Weights of a small GPT-style language model, trained from scratch on English Wikipedia: capped logits.
MLP neurons of a small language model. Each row is named by its layer, matrix (gate and up: input weights) and neuron, and shows model dimensions 128-255. Each number is 128 + 32 x the weight over its row's rms, rounded and kept within 0 to 255. Numbers have three digits each. A neuron's up and down rows have the sign that makes its largest values positive.
A block is one neuron, or neurons of one layer that tend to fire together. After each block is what it responds to, as a language model described it from the Wikipedia text at the highest values.

L8.gate16:149097087067161166122107104084102107116085190169179130121122160173179143149136105130125112062103170096159151189126132137075130079104127170216090098156146138137141122154110064130124089134144153109127147153152160094130131165092162073176091122129133171117093115130134123138114199104132092074131130120114185131175156129145069091078135124155080132174135129109144147118151113125172148114090
L8.up16:138111188155159126103132116141130121123138180149079107128050134136120154099093150161110132104085167128133101143128169084141110099110125158145137133069140129135154160092110186123187117155085096130158196164099117075173150092124089145084097205080088105146076119119111033122089174121038159126150137103138103144107142127129102121072126134230143110118120156129116121144125102143097143121137
L8.gate155:176097152118125094179070104131131109140173190169146150168112157113163109104099142147151103145117177135081147151125170145093148126094158170133147140057134093131139128166077110110105087058154105162138146096195140080151111105094109150118089125161108147146188154143130138140134164140151098087148134111079145199198073085126118148124133133168151154100197184139148092157079161106138155142078
L8.up155:127102108128107153131148153116144092129177099129124121113151081147171141169108123105108122091113206074100098127122103141088137139142121162094113099165171113148125087099131124186062067125169111128137154124162140088125098188104150094152131163167090180089114193058108112178123198125147182131114169071108123093125144050146140180112127136131129107149153138099155118123185124123085131114202
L8.gate461:159092100131154130131061090082124095104198131131123190124097092127158147125060117150103099142142110171112105148177208088140080073146093190127120188078109148110139086116098124152071157143115141109137145117155098140153109104111070104096126144097145142090094200158118140110114094130100122097184101107107117127147063098109061138119173112092126164125091161035098128152111146117126121110121
L8.up461:099144109133214167114119116081151088145174150156050125110116116131177122135098126110137159145125144091193084114124111199096103080161133140121114134156094114088197144163109073093124069090180190157137163141097125102123114123122110145141065081132127162160078086122119105097075143104150089093066099120175137120135128138150090156084098181157086165079130184131133113116108144085136162153193
L8.gate553:162169123124158126068121115121147091118094181165100119124082085164116122137115146135139061096146073106137136177093144110116135164142153134104061106130132166072159169100111128144128169074175188079129116159147128093097141102148201118111164119143089171120155146065159173118103163176147089133119120094127146162157154098101067124104169095143149156143105076129163067128121144188157160068180
L8.up553:140131093134154131164103070122124110084150114128121078064083192162131163137217093141114079127077077115135120159147145170128179157167058145146084103121124221124175165093164152082094129124056150146152153161146140139148133112097174095109151130092181115151147125103151102146138137117167103109159200175166135139081134067139081084159120102125137170166141094145204167145108130100136122112159
L8.gate602:128100086063073129125111127100107038147164216111148129127130104166183131140123090103064153059144145140131121104152090135139126169163143139087126141098162125146103146123123135164144070139061137158113180117138122119144114120158147162079138133146137116075102114142088104136180136073156091078104170146078120102153103170132065107095110143128112095103087119152142159097099139157168169166101
L8.up602:162181107121153107083100081131107087138107112160110064192137099106136083079157117118108127117125119134110103120195101072132180185096053119162106161153085195199182114106067092173151121093098071147097178066074138170097133157167121125145098089168124107169136126131111142147122156147119156135134167180141155148144138091129061125162201160175104143080056111114145109096089140106147137106103
L8.gate688:136079078109133170125162111102130151115135165128123131127158133092111096139101139137102126133109135156139119126093133097153065114165139142147114081136131166063125161108130127064080083092180044095092094156098110047085149183114123137056158152181173103148186153110147093106087176097135056097151104078093147191130133175114137162095148082123054118109153100160213101142158148155143164175147
L8.up688:156128158109166135075180095152074128134094080137120077082163098109159131117091087130101160073064056116137114116109173164123153180077146149048068146213165109090170163152147090116118116109162144145129174173158125076075132148115135108142128122119140110107114146094122135111112161145128087126102140088064123094100149110174155105119133099222124102103144144117173171100160166135086114101130
L8.gate770:124117147167131097126173124120129188122167167157166096113092167138166104121146122171088126105130124168141096173119090140089113153152104140180167114078181106093129089098140145152034133098113077085110166154114099157103104116154130145057141160152115128137159117143142151092134124146116105093129112098152121108086136111165191199126110120174166142083136093154164142164180142137089107084157
L8.up770:094104169116125150147150133066097084097124103120109168120131148182148095104083100136133122146146083065133172145164133127134069152117152149111108083169134094117134179218048148138144162150140116127128106130153115143129163117118098119134106127093197144122097133180158157141087102143155137088136141171104173139111109111149094065127137129139149084156123113137108142065098104177091150146078
L8.gate882:083110130055174182143204117054100143106118186140076129108073138159141143096123160159143123119121156144157107161147121141086088108121097125130142142093105134197182180129088118051197064089142116097107131158143133176141149143112101144096108143078149119105135155157139128156091156080171115175133091132100114122157181146088141130115160127069076105104178132135104162096121174118086179176147
L8.up882:182110113085043168166107083083096130180127128126124137150107133153067145158090132123084116165170107120136106192094134200098127156175087114157159107125177176144175138126144056084136071097081110150120102128050133124164145101087148108113090174114089106175167168143040128127140158161112071097091162104141106128119151085113156140088157166157104076102117108153143128104110131146126111110183
Responds to: Sentence-opening prepositional phrases. The "ing" of sentence-initial "According" before "to", and words opening multiword prepositional phrases such as "Due to", "Apart from", "under its command".

L10.gate149:127158100132141170131116122103132078102143112099150098112129104125133098086133118158154128148136135156157151168150109132165152147076118092131127139111078154078103184133182101126132114154157105133123141070097118142137045146080104187112117088151102103164153111080111123101120103133145120127072090121141080129168199127100120135135133072117131150099073085082158064076109113115123122150103
L10.up149:059105134088147107137106149162197082157095152123100123191149161171166131102137074154138133049125079139117135109146154133120143104138112111147128157100102171060107115128153161174158182132084187107130046179090079162087119115158118163097132178156072095118149114130157098097155142075127104172133117121134069107096114128125114084054114120151159058187137105148167163142135164075166097137171
L10.gate667:104116179072154121101089160152139110083136101082145092084052185173124102141152180141134106123190149144102136138168154154124141123160187144119051173177086113068162205099108148124114093113124068171159135148134169141178145124147164122114156145219119149141140112098082144136087064150091107183166186101147163135140114141121137129052179157122114157079114156106117123137115129110101145072118
L10.up667:131157122140099137140122172100070130161155095155096086145222136120083155108135102099138118153143134122126110152113138090144118136084125138131120096127141131120211134116124152113170098085139148131116192139156145139093118073156100183158146071125125149111068122137174121094125135130132057148156099148107092147079180148066077106136121127043167089116125143148142116118139056158099165144083
Responds to: Table and list fragments. Mid-word pieces and decimal digits in wiki tables, lists and stats, e.g. the 1 in (−1.1), Point·s, Black·po·ol, often before ")" or "|".

L8.gate148:148114126092144135192178164054156101114168198146092108095157103111094168126139115135093089145123207149095091130150093134150120104157148142117122105139187159089198126160101124124108128089162134091088187152126146063155068159103111149098187080105148088174142103092166105157091140170116166141199186139170138120196102145126129144158147126102124120113191169099129122150158115130074089098162
L8.up148:146109113158147141129159157158124113183150209105180162059140132124147138116054157158159128121114113123055128126117094203089130096131105100168092182110174100109152119135148141125155207123144114151163093107219119071130139124156170115109139124097077082140127163101172144129138180169120120175148138130113126112173168143144162118122200165161117122072099044100148124126110140103127091121137
L8.gate233:117082110138118114105136152090184154157181159179149078142130152136090130137255102120095114063162110114089144103123140057138134112153098097125117102125157134072084187114128110136183134114182092115110150143127070121123098110119168209164127070128120102145145136138208147110170133128172153158161125150149171152167099148160093104085132129139115157132177121161207071121153134115138157137098
L8.up233:100120138109074125145119133153108136215135164151172114072135103153134090155179134118082128108112085117157152124105103166144173182076182188173099139189105119130149158097131141167155152130109058161143111155069192147137132111135145125130135113135090111194120152149174132077110136111132140173170165144119173168155114141122096136136154090118155122169144143139196069129194126106108134131102
L8.gate253:081156131083135149144077144154152117091177136137181125122098139151122124209145125072145104090094153170138122100101059142181110123104090119116099173153134161159184098159122103123167098151129163140139092155097120137141081194123166182196117153090136156116102113173170152121137143109162136099160126138125169139201131140092119116127159128147142077169156074116137087144160156118149167175100
L8.up253:136182124137186188151113085168137082106092067126122076099108170116127107177144125056096145168126093133068157099143092110137145081134150152081173075169138107105142160192113119138134138157168133116122158101072089179154105086161051141083110128098086113090142170134120134153096118110134181138176147121130143131082130145115094163136138079066146039120153090142110091135127126176087132121050
L8.gate389:132130119139118135146137121175126139083169195094136156088125112136133128105156092123160197156099105171118077099173063106109186162071165122142123095168079109213130151127158132167106116106145115072157134116100157085148143142105108114134185111155204217137148137105136189110118127096133144051133102129148161144125128112164112124118158097128091138136172107110191123115125087138091184112094
L8.up389:130160114076111131135137107125149167150111113151118107045160127130146148118156119129092114148156113170106148117165140107117103113100126107137102080186099163125153144156109089105098121142144109151157124082093093067114158131139090110135095091078157175140117161165129172146153120182099085167131140079128177094104158131133062141139154081074152158112152170166103188121133129124097132187171
L8.gate571:148119137192167126035150130198154140184143092173158123155086092175121166084127159131111131108120110126111087172130125137162144135108121093053096137153092097123079164163099122091077100124148092129141102111067095119113197138095124115131159116159030116139197162090149126096146133152164132179174160118135145118143141126157124112079177122133052142125095116149139155076111162125143123119107
L8.up571:109145162115134128164104106162117116169116140144159127136082156123130198127103073113204170098171124175096140136058108126079088164113136134090140052162157172135224063153126120134068154069175152112163138073151204127140118134105086110170128171097059086137099145133166117096086048170142071119138162154165131111172171107142133119065085117149118135137111140123126042195121154121125119101098
L8.gate650:160151115136175087133121130135154147096177118146145105125126120105080147134123081136100143114167142189148087153121163122147111131099157187122075140114139090097142152138090126131099127143124132113178101132087140146113153130077143153201132120119090123163120132137153149085137111161136163146196163136073103137170108087101178137179136082172170179120107057119202136088090087079113120152104
L8.up650:143149191112090110129117068152076117163157159087168133158137091156128164120135141168131104212136108159144164120124175112120169112116150129071097124138089092148153122132090111123130122122151122174148117159091120104115193123151136136130120104101107129076086128133139141090082110176134146165139146142116162179152144136135137115171126160131068134150089140095181147133117166171135133063135
L8.gate679:123088137174156130093147130116132081068183154097120094103133164117106142172113126070118112102146166123121160183187178127141152070132150164137091154131120122148116136090070144152123151105147146147141198163119172084135083147166083146116143078171128131135137122122088126091111211085139107193138100134091151111113124143170135124143066062102101164152074162155157134079119102149133127180171
L8.up679:173138158130106121130188125089072104147154124103118132145155128159087102103072106105060111144176149170109107117136148113106195177143180107107161166096157124154125137095193092132090086131148110146100154153130143164128091194126118159134117141160082146138133107221125088150159165119128139174119131153162199120156144130141091167099089140063144132136147095136091111051179116106162129093050
L8.gate771:071092138148110143108134192101144114091191128142099180077105073148115130120161123110090116174216106158150110162142159103142086129161149125127091130118123094109076113160134082120141127138153073182151154109126078141170159141104126112107114128108104110128099161193150147141154169137168075133153040134133170139126094173075105122162154191117124188178117100107131098115167174125123115124095
L8.up771:140160079098061078085104183149129176128196136168118102156116110149085117119152119125094104128150125127164185137196153175154178189136144119119102164118149125136132159187095129186120136119126128087142145150103120108106150215117096179120082071112154191099064108140072150171129151140177123103105100122181136120132150173128121101106149070139101141123119173113057165125136119103116127126114
Responds to: Digits inside table numbers. Digits continuing a number in tables and statistics, especially after a decimal point or thousands comma (5.4, 986,144, 8.9), with rare mid-word pieces of long names.

L8.gate398:090112117128141139104153182126077185112099127114184173107130157132154120182093179156116117126141161129133109106142143154170132164141135132128169116124120155123172114144151126143145126055130137151201146134163152149159169134148125107103109185101195118102140134114135071118106087174105131156151079152107098146139065084129044217093149084123103133166190077185126123129137150157054095124121
L8.up398:145113121123187132158086143134126162093128116149126147102197088143129064169147161148087120170128158094211084074152137195177155174095166143120143159125101099140185035073098109129113158164153085108095114155127138184126121119100065099138182089099170133117097086142089144157134188106108084154113080156128141156096120123098119138130065143134160084159162091134092126107118113095146196101148
L8.gate454:113095139159174097078069117102149128182155089111104141111138168135101160057170122113108109109166143113132096147143088168160062097177192177137124178139125033086197138102089145140119201133121093111153073113124170125145111124144113175114138123128146174100099108139136117118134066145173151190164159106103136155118067112108033116106139080164060132153124109152096130103122054179145120099158
L8.up454:128106090106111126106145145052136140163161193138139138151107106129066105125118148079113109149118103134125123155106167153118165076055177130130093113174121110047140102108109101123123138129124100164110088163104167128159140128113140106071185185131133121157201102153095122068109100077166174196138154110180106143131157129125101137124190114143155152158107182134128130121146111124081161104117
L8.gate495:128069172059164138102095156105080135150123158062117156163116106136138085118143210211053127122121151182105112121082114141153134122145162166105099176105184126190158089129085163180153117146106071177133147166086128091107140163164180116128160153104080083162135144168139099155106143122082097126128088122151114124155041157110098095161122176087181115162124104115171097058128129148120182105109
L8.up495:107081122129149152150125099120154103118073147084126094179079085116075116133090149145149117117102101104125118134084181166151114165137183124158151154112102156115118112087101091136137148123116078171141127071065100041163166132111173103134183127140177134116116100129098108107121121111107087133141065084186090102117092159089105095106097127138156177166167107101145053084077110125082141150155
L8.gate608:125062062124211131109146151169172142092189163147151061109118169121119210101152143122108111115121173088088143158097142147146089130106131161083135137112186067177135164045130125106082125087197099160090123110153109109105142131091112115197064136055107129111121061111132089156147150124109161167126157133186153161191182166105141173125165101136103101120151091158063122152121164111153114132118
L8.up608:145098101125190128158177100187137145115142161176109156140119114180120097138164176172110152082175183152140155183174171153161129112129104211095125161150227159175174128119081101125128077125092147134124123168179109171092122168122116112084153127064143111133090136150120117105163124123144073132146107167074127146157115089142062163144109157140121139120073141098036102145135107120181146107084
L8.gate666:147197103188182080157159144155103136130120176136120100164053158082113115116119170127175136126119185151105125122163141118141153065115164125136076183101109095190115146172103152134142133080086123132120115171153082102133158151144136099116120185133117111114142082122126089150090165152136176200126118126071144103130064089103134095127108105126159106124143123156108114125069161131147138106122
L8.up666:137101130144153135136102111164131199103180145120156135166170117087093128085179161189097137104148117121124138133085135120175111139129169119151101166147158100112118145052126154159065107088103075191166123113145171140099134137157129219111079130079140130151043132095136040069165169133158112101126117135169139100202149052071102162137146103077159145119077174178116139116150063094127140100073
L8.gate822:138129140132129135155061105098040130195139162093130068095095102141174172184141119148095120076122139224148155156093078089136108132164075135163085105138162105131174153146128130138141123105137105147114108157111172089157144173064148167094123123121126141130091075125159069132106144124141183084153078127135067158118125139143103163162137143096107177140063121128174103106188092143141128103129
L8.up822:133104123155167167110150149148133187134093125159186118092142101092098139103113091086120170098068103129129134133164081112147091144084110203190161159162158104156144113167094140174176109125127070109071125148120127089178155083122187161112136147107124118103114037150184169185102084129129102197132092117104080162089125094125134244149120150117169092113132112229113112130148183074130167060103
L8.gate860:147096128120168146087168090164141154123122133128192123118101177074051164145148160146165103177150126150069121136111194133164033121109173195065098176132158169103105111111123149172116090191078105124130120132095131134153131174114083118096128108113100106130102116107142052173114112169120128087160157084171116121113081085090148169092178154092090085094148107090147119152118153105136141101174
L8.up860:105092142121139159099119139127091179103185154160161136124132160060112073076148154185138097164177062132128075115210092090109089102124079130132133162107120117184131132158089122106139111119118154120154066145120081127066052111163111060130132147131180111092090123134106072154126079086096157162117115136105153197089111188144133137136122128113134113166134138111084152142087110120148203120152
L8.gate867:112160103134149127125132157111117158095132161125127140091121138142147117117142135181094195125178174103178148133162095130082112118119161078166086099132072068094137157129121141194121132094197138135069090120095130110140130138141196100132165114147115100091104111138119136129112078130129103171122165098117094124135117124116096097155114117115118116097139102173155176050114144111219128091202
L8.up867:082124122169114157135115179085115139083110105150082156157083168140104094078187106099123126125161163128106119099102120112083168135122138160163162163165119132172067065133099170129120102127096095121097092138141132160076155069115116123184093122148165120110143160085154151174106151146126120123144097124080119181146090116097173126120161230141202120140062149158101127101124118132156166184116
Responds to: Passive participle endings. Final word pieces of past participles in passive or biographical statements, as in buri-ed, design-ated, found-ed, located, born, followed by in, to or by.

L10.gate639:073086164114177157171099159139133186102151123165205142121084169156107107155115102127142128149117166145122061167152123085132142163196099106143069116083117132132159128129107165171135107138127143109083153149108137084127117123132061103138106125101126161088129169107149198165143111110137135164122189118111109145112107130101152190109108110111105119129136067094136093129106120138088156096148
L10.up639:154145121106199128122136188069167194098102135140151110071093095150155151151132136162103107126182074115106154140132169031078149105106102123150169112119110124156097103115069119136108133147130133114059132131153120102158110128127184201083102068171129141083127128133094173127146156118126076124138189152092074198063104125174153108147113132137117123143157151149130155094087150130116085109081
L10.gate972:150062104128165179063121157041098122089176129143121127155089104129124158136130155075112110123130136130070160123093156120143142113143130170134104151173135081107185145135145155148072069115106177067131137135146093126099128119072132073085126153139057106081163118109118125154076172138152114075126091132121096089112123093177113127122121147174134110089149127147105199081159170140120167109102
L10.up972:158153135119080143137123071125110094135108107163151107093162208122123179178133210132073105105140130092177109163134186080106140130164101160158112179091149136132150152116131119105112171159135155120108084134094144092177086107118168150105106158146172106098185154123078124160165153143084074078119155098116132129160133136163121129106136107144117136133109146136147070160062111108197082103081
Responds to: Word-initial prefix fragments. First word-piece of a longer word, mostly Latin-style prefixes such as ex, dis, per (extant, examined, dissolving), plus up in "up to".

L10.gate52:119093157091129141150181116146122094135094116079087157147016106118115145086193133127139142084174104105147104103152106189106135139151212112151094126172128091127095075074129118150136121148161131136186048141116128200172139077103088081090128143122140103133157127075179089111144103113133165132113144142121150166088125114154056120176176121154079167154157051151120093092130155067082133093140
L10.up52:118169153174163081117193172099091163071165145125110099181140119178108127158177175104125174150133122139090194098142081095178161108168159161138136191196171075127140160136147134137104119119085111117116121089119125145117115065127135127102180119111068128129133086111228161139137122145130148112131125121096167132107118095152159107201100136070138134096155152107084149112137208086143150148129
L10.gate144:121161091143169074134106133142198106120184133178118082204137195142112089120164171189071138111162111109154158165121108059129129137120116194139156129113132153148121147120143150139066151062079112133075131134132183140108128132107160101159081166114113122111126109092171097116128182130155115098128111114082076150174084186105148148172166161136117131106165097117159150089143081104113146114176
L10.up144:136091088171144118120099145140093102122173104089100101142099218111080142067197142126101165125128128104084058186146134143041156149127097150138129187128100139174095131087114127154095116106148099112126130135126102139099124094074167095105070066158149054101169187175179153174096138129135110151118110086149179143143190064095076159146201144118156093110144182081166188146130131158166153092138
Responds to: Action nominalization suffixes. Final pieces of nouns naming an action or process, usually before "of": -ation, -ment, -ion, -ing (renovation, closure, reinstatement), sometimes "development", "this" or "the".

L7.gate276:084175137083159090143113188120157101104098143162127140069141137143110178127085125124105121028073165183104085125108137093173129050120130151145075151150155091130103154138163123102116114128100093144135145121110141146096087151099137116187185159140133151092132136058132117092083173140150121149146109138045132170140123144090112114141152104121168141143145167195129120118153101102143084197131
L7.up276:077132096091123168129170122095107100131095148120137144132125084107132172126131067184140112151170042171085160100143165119166094126105120146118160150168152122120107112149134152200095113124092103106079128191156109110109112156108106125171210116167125188168143139167166135130169144137129129150110148141074150134115111145165142156112116093103137169061121184096115118151147151147089086115160
L7.gate356:066097137136162156173155063099104116103113147129106125102098190136183202082098147123097077122124094123115110149143128122110113177163202141139105148176107112123191179094116105142087041085103119141159143169139168150145116078112070137151097071125128106143096211123142131109080083095231161115120120161108146096179106088142116144086149060133100134072144089165155126160104094155140165129213
L7.up356:086141128077162161137122151170077127085071129114140135137115093113120168101078156169127171106154116100104133129166101134087159092098142145135076171165128110133149176103109136101144161145107125151095122157156109123112185119120130172121125121102135081131120159118156116054083151164134103111085126118151139108117188096086136092056141085166098137131096195121145169110145141167102096071159
L7.gate516:101070153128154167174164130106084096174155187137137151080104115104131134127081176093088150188135094096166098142152160095065151086182155140170128124127161115093147090096129105141125076107137097125078099227148073081147097145076113123183091114162142070089136134103187148164085130146109108123143122153076158164129140096082095114161132094149075067120107079158083160130122157095127106145161
L7.up516:157123166086156120067174093090125156151099112113152110113174148134134082142071138125091134135108128071174137108132142132136179122077169136178165070187141123169144117106155139191121145117085104141048088195144165140101104085064160085117139128123111086116099100080160151112097116140139093108085145096090179130160058095113140120156103102158146128119136109134101167091163164166167103106184
L7.gate967:076088145134123137138144111130118123092144134156145154153113122149069096181091147097188123123179187125148092177116123137185101198132170105072078167114107095186141081113142155123127094072114068133137137156078163124126085168151094104183130141121136144113109203137125116120110120090100174112148145088092144127157104113138135135077112103129095107129175107076145153143121173132115164146155
L7.up967:114139029103150153146139101152128162183112100077124103079126119141151099204109201186108184130143103097109124134133129124125173148129115173041178117110180102155202098156124155137065165101122114158105200215151117182118161134087114180116126103080100092114086108129105107114151129124120078135186161104130136117172135078170134113119148123120132172164173135091088189150118118147114121125154
Responds to: Clause-opening prepositions. Prepositions like in, on, near, often after a comma or period, plus the ends of split connectives like Furth-er-more, Accord-ing, Desp-ite, Bes-ides.

L7.gate115:070126126122166147114129118139056135134196172142145127136151182111156111078062145115086123125184171122139150126085122120121186138143159153120088189157129066132157140068122131144183138096131145138090165157148137129117131131194174075085189143119145101158089097102125106116121146144175127122136096130090145148137082144118108124058147090098139172103108128096155139098174108137121155152113
L7.up115:121127121129148146103144170090087159127202108202142149094110185096131151098165085069123174156130160129098097096131082146200093114173164055137115150162150147213148139147122086134104132150134110126119146145140128136183164128125198146113175168156114139087127130033113074165088113135121160136137083106158175141157207141122099111173165148118120093147143140156204133146129130114156128161109
L7.gate462:088061100151188150126159163078135163169059099126126126134171107089095140097143162134146074058075167119122118146172165144085128162150151139096118146126140135104081150138097131141131084128134103069106136206184109135135085166133135109155129115114125119108164082110169070166118153116191192139109137124090155114136080092140095170101135102190116108089103068167134205135132148084092166186140
L7.up462:107148177126158164141130111123095180154125112166139123081119115122155130108052136092124083085145141128129076103076138138116108035186114071135062121179150157122189106134069153113152144137140131147127175145137083105127111132121131092140134118124143079085125093176130113171114125123147072181176076124122106141150120092116147143122105202163143156136117151134088126057135109191148130143094
L7.gate500:145080165163155133085104130159075167115110106096159163073119105113076090094156159154134092149164094149157107102156120115155132148111108130062147098140150099202127175202129118130173165116176117095129159163151119146101148124133152127074152115112140094120088118130108146129138109137140221160109096160097169125141066172130122154159122076114119162135163106178097091183163115075108163199094
L7.up500:075149119161114141076097101095106104109148146122137172114131153117098128136124104106154158081145185092142134169138102123119182126165145151091132122110112076149153134103129082142189075150128161066132114115099145109065107127109128167079153079123116103143102112079080160086206184181100159130097115159063104125157124079105102144057156158106135155156138149115100095106073094130123200155121
L7.gate904:111140091107115164092143130111102092148133086090116094098147126143178117093121161162103118094136144101190102089181155085109171159133152139122168103123106123146211176056116148125149125134106180119125117108125101159151157146103134114126127136137133139064110078149186147140145137139164070126140074184118074124160096169155077162139121117143078158151151111103108190085153113101119108118066
L7.up904:110103102155109167091093153084126166137060165147129081112144078138060117122145106163074165078107141147116157098177087167144113162155133129181156135136187105132087082186124097143094118134159125101141158140168070121142086116151136116176188154076107103103159154157078079133118112157107138145114073117144142102161091131151140083130135124128137111119038117170111180137116073095072154203133
Responds to: Past participle endings. Final pieces of past participles, mostly passive after was/were/is/been, such as gener-ated, take-n, forc-ed, found, released.